config = dict(
    hidden_size=192,
    intermediate_size=384,
    vocab_size=4096,
    attn_scale=0.177,
    tie_word_embeddings=False,
    init_std_up=0.0342,
    optimizer='muon_variant',
    weight_decay=0.24,
    train_tokens=132200000,
    max_steps=4035,
    dataset='wikipedia_en',
)
MLP neurons of a small language model. Each row is named by its layer, matrix (gate and up: input weights) and neuron, and shows model dimensions 0-127. Each number is 500 + 50 x the weight over its row's rms, rounded and kept within 0 to 999. Numbers have three digits each. A neuron's up and down rows have the sign that makes its largest values positive.
After each neuron's rows, "fires on" lists the tokens most often at its 100 highest values on Wikipedia text that the model never trained on. A number after a token or word is its count.

L6.gate165:430500507423550471432525467525498480512479489500457520452535365534442523413379474556347396519516503500491496530610538514435500415478511447453508513497451441509533544419515426581498479468421514507471604533621523487554456474489533443443455498477497479478504593540580570417555495502512515501525567529468575556509426525470450440439507491552512542558461482527522463498502518448464534418500
L6.up165:493544538478513481514523455377534518467466528487420438501571508466529609543526497486458405507412514457516512573534492547603495447534438518523360538505459482491570518538466511425469510483581520536479464565584473508531520576448522546523416559528503509491389538561569497469468359527532546513471462501562444570498519480521458466487574463456569493583479554443508554426558491424495558496538
fires on: "ic" 18, "ical" 13, "ural" 6, " health" 6, "ics" 5, "ary" 4

L5.gate11:444553535551502531462504484463556482506528480515413457508452458510389512559470465531507543434602479550429557419517526400516520424551475504453499535523504519555523485462451376422513567529495565526533446551494452527502442481546567425538543494521460393460519564440500448545509504539518513405470430584513425412515553505524515538501475555472597446442585521515405427583491537573503441461588
L5.up11:543457520486528549428532484502371508472487498409503453531499490537507501504454384586506506561456501524537517374504594483581624454508510486455478501480471502460506581430505483486487479558477484494555453479577459497618529579465554529533569527489593512522587558513550539461516555474508494397438442552456438515375586452506436463495543422428466451389469443485519437490473471509465353550542
fires on: "T" 15, "|---|---|---|---" 14, "et" 10, " St" 10, "R" 8, "\n" 6

L3.gate147:504445430481570425409487488499461479539490441504512493524455447485403492508479589464493442565554592468511516483546454532486578506504367497561524578511535558494409569551433412502523501498477555551542443516511560497459478552459627459503478508448491481489480429504601445529626532378400439485448489503494464530502511521505510509435382505439386415485464470494564545546545525602574556525526
L3.up147:413410406476551466450441528535522480441508505531566547530503409556433523504446558445526359548535594410583515489507439494517601549456434617530471545466443634535532535645506474603446417529508563500508481419577559422475496533435572475458489496497497512470536407506588479496492507518426542453472545458527465437530415529474532481510476594430523496496530452543492522566446546525550483499457
fires on: ";" 49, "d" 10, ":" 8, "\"" 7, "le," 4, ")," 4

L6.gate353:480481373397501418594541512473525484542531518504398461498469443543516585496438472535497533505482456537563544491525510513555539498538549564605623533456473558507489438532483454440542505465510486560575577538580473514416601383527422578466505453500485410521446508460503433482479547599561459501552534498537539557442467469395516540517512527557444486520405556499529563517403455507423508471532
L6.up353:413551490494562499471455524469577466486501612439443435479444493510478433455393422542467492511517496509503522477437505643487446503408583609499500458388475533479580506443503544405482504481539576512473558452501438512504472478521563566477568510485444527476419463413603512403519527605504514525492431473517444524454454458568560565505558496540521571529418495511518475575477470553391494466412
fires on: "at" 17, "ap" 11, "lam" 10, "t" 8, "ai" 7, "ent" 6

L5.gate371:374568519480435467546472435492486533584488541478554640533570465498510589417565526489572543468587429503441559501608475501452567479457476503509555442380453526542506404507510501558464569590488475484410548438532512435546476539503551589472448495563478429454488533510468599500501433500545478453493453442477506524519572431491547422576511519443529450582518476445477526521474415504449503471445
L5.up371:399548512411411457464499521567506567447531547418533559433627537420481579417465570469510515480495492519493518446523455566457506451515543469565447484468503624558408496495516541513491620508560544520394561480524473557467486550510457478411466562504475603502469515421512531522535470484410479531574495433506459581517553444479521433524478489592489419486499428491500524480404472388534576513462
fires on: " He" 14, " who" 11, " dep" 9, " her" 7, " rest" 6, " She" 6

L4.gate263:534560511451492486414446466564572470473499495520547494530456548606507492365503520465462501474586587535448469482561449557553506564452550557524572638416624445518487470495484495491446474467489518536473494427515571491461464481392499531486543437422477540437547525531445600453480487438485498426557489525557545530505478602508528595490408487478435493492459509499513529509538502490389556504457
L4.up263:529599519441589521509512527519463530517617466565433510465454594606543476532465551403462478580465529472535460433590434560537471533474502481492465423507533516550551484536432442499400551462502537464469483499412508456562512451538506451467455475454598475551538505474512456407458518482515504483406506458485494493489531551524463500430492552548494408465471454613473552509522489510567563402398
fires on: " C" 31, "A" 16, " B" 8, "or" 6, "ing" 5, "ic" 4

L3.gate187:537503447465620537512532516489487503491543435489439554480558537389540520597435574445514560503558470508596521443573459449529542522529440565449548584496492448376564461456508463479500547629449541479444472440433571494482577572543486578526570484479451630554560508463554507545510595482506565501525452493470463473539411452523431438501500501510573512569397533571574522513594498451523569467493
L3.up187:469505406540398358443506481519459570545511507521538491514398476500515498404411465497502490471535535444449464552528492531510462588466503382582503416543524580510568518535521477530551538423583595505572515512454545489575462490605448570516461513531461516436570418459479496522562447559483464469512511554491469516534519506435540454536600541513432525459499531500611551468523550448367511461450
fires on: "us" 24, "is" 11, "el" 10, "os" 10, "as" 4

L4.gate55:456481571511428530463435526513418482557559451544554475602555528470526459484553490489453477493442477535492488452452419430516470587523494483527530386522491539490567483463501477481553536592516478537495442570492515516431481491436545464539525455465539553377487565587412513565502489586504394497552543629496383473456497476513452546524506494423481483549438536557443509488516385500448530450410
L4.up55:575502578424445507546417517512439460524511412500540431450584521471475397493530506490535496587573557510407442634538565489473487495497523571476437536484458600482551471464476541510505397472512453404493469515537485524512459564432567526550543509478519482397592483530624577535448478557552440479464546561570543469511506490452533591460448494471379525490492456494487547485582479544505555473504
fires on: " comp" 31, "p" 10, " imp" 7, "urch" 6, " made" 5, "app" 4

L4.gate265:564463466501516560454498515498556534501519506498510407432537460492428482497464475515449618487468525474512558518554481443509437494470540564503491536370392564530482500488502503530584414526424519567533609516462497517461628445426470544526446537545445484413463520370528471515607503414417560466417542493521545506503521459458525590485569497507443569541506591507496548511602480467470510498506
L4.up265:515505561487363414441424530477454582541515611475530423514467426572496432432546462518498523572523554490481514471562482412467476404460514513580487423459436537484503459588477438536553534400413453423540562518502469493418597469464468471508523466578539511508484497475565491474593457462477540537449501461527443518493478471393467608510569465506393512488518531470470470493498458503416455502531
fires on: "," 27, "t" 11, "le," 7, "s," 7, "at" 6, "-s" 5

L4.gate242:433531498495522455484456488527457458467450507507558439528489429541437515560434535490529481623607516555422501475530524400546426516419524491534553483464528364449495564503547452504538444494537562470496539495468527431398481470536487561535465465470450512570479490429559563490582570504551532492434502482438638432512474599507494525479447510493544578531418585459589457516459584518481585551505
L4.up242:382527502468502452500424487444483446566487544455469483524455397420480562531455414568524550526526488526543436514450468532610462446473601462524509490549519475537439535423482536421492403488479529463471541508396468563450551531534485517419478484542466489473522487462483480550461516469494500507474469568492499376378502468548478544399499495562447572496484515535512598470504562409438447502476
fires on: "k" 33, "is" 10, "sk" 10, "os" 9, "st" 8, "ans" 4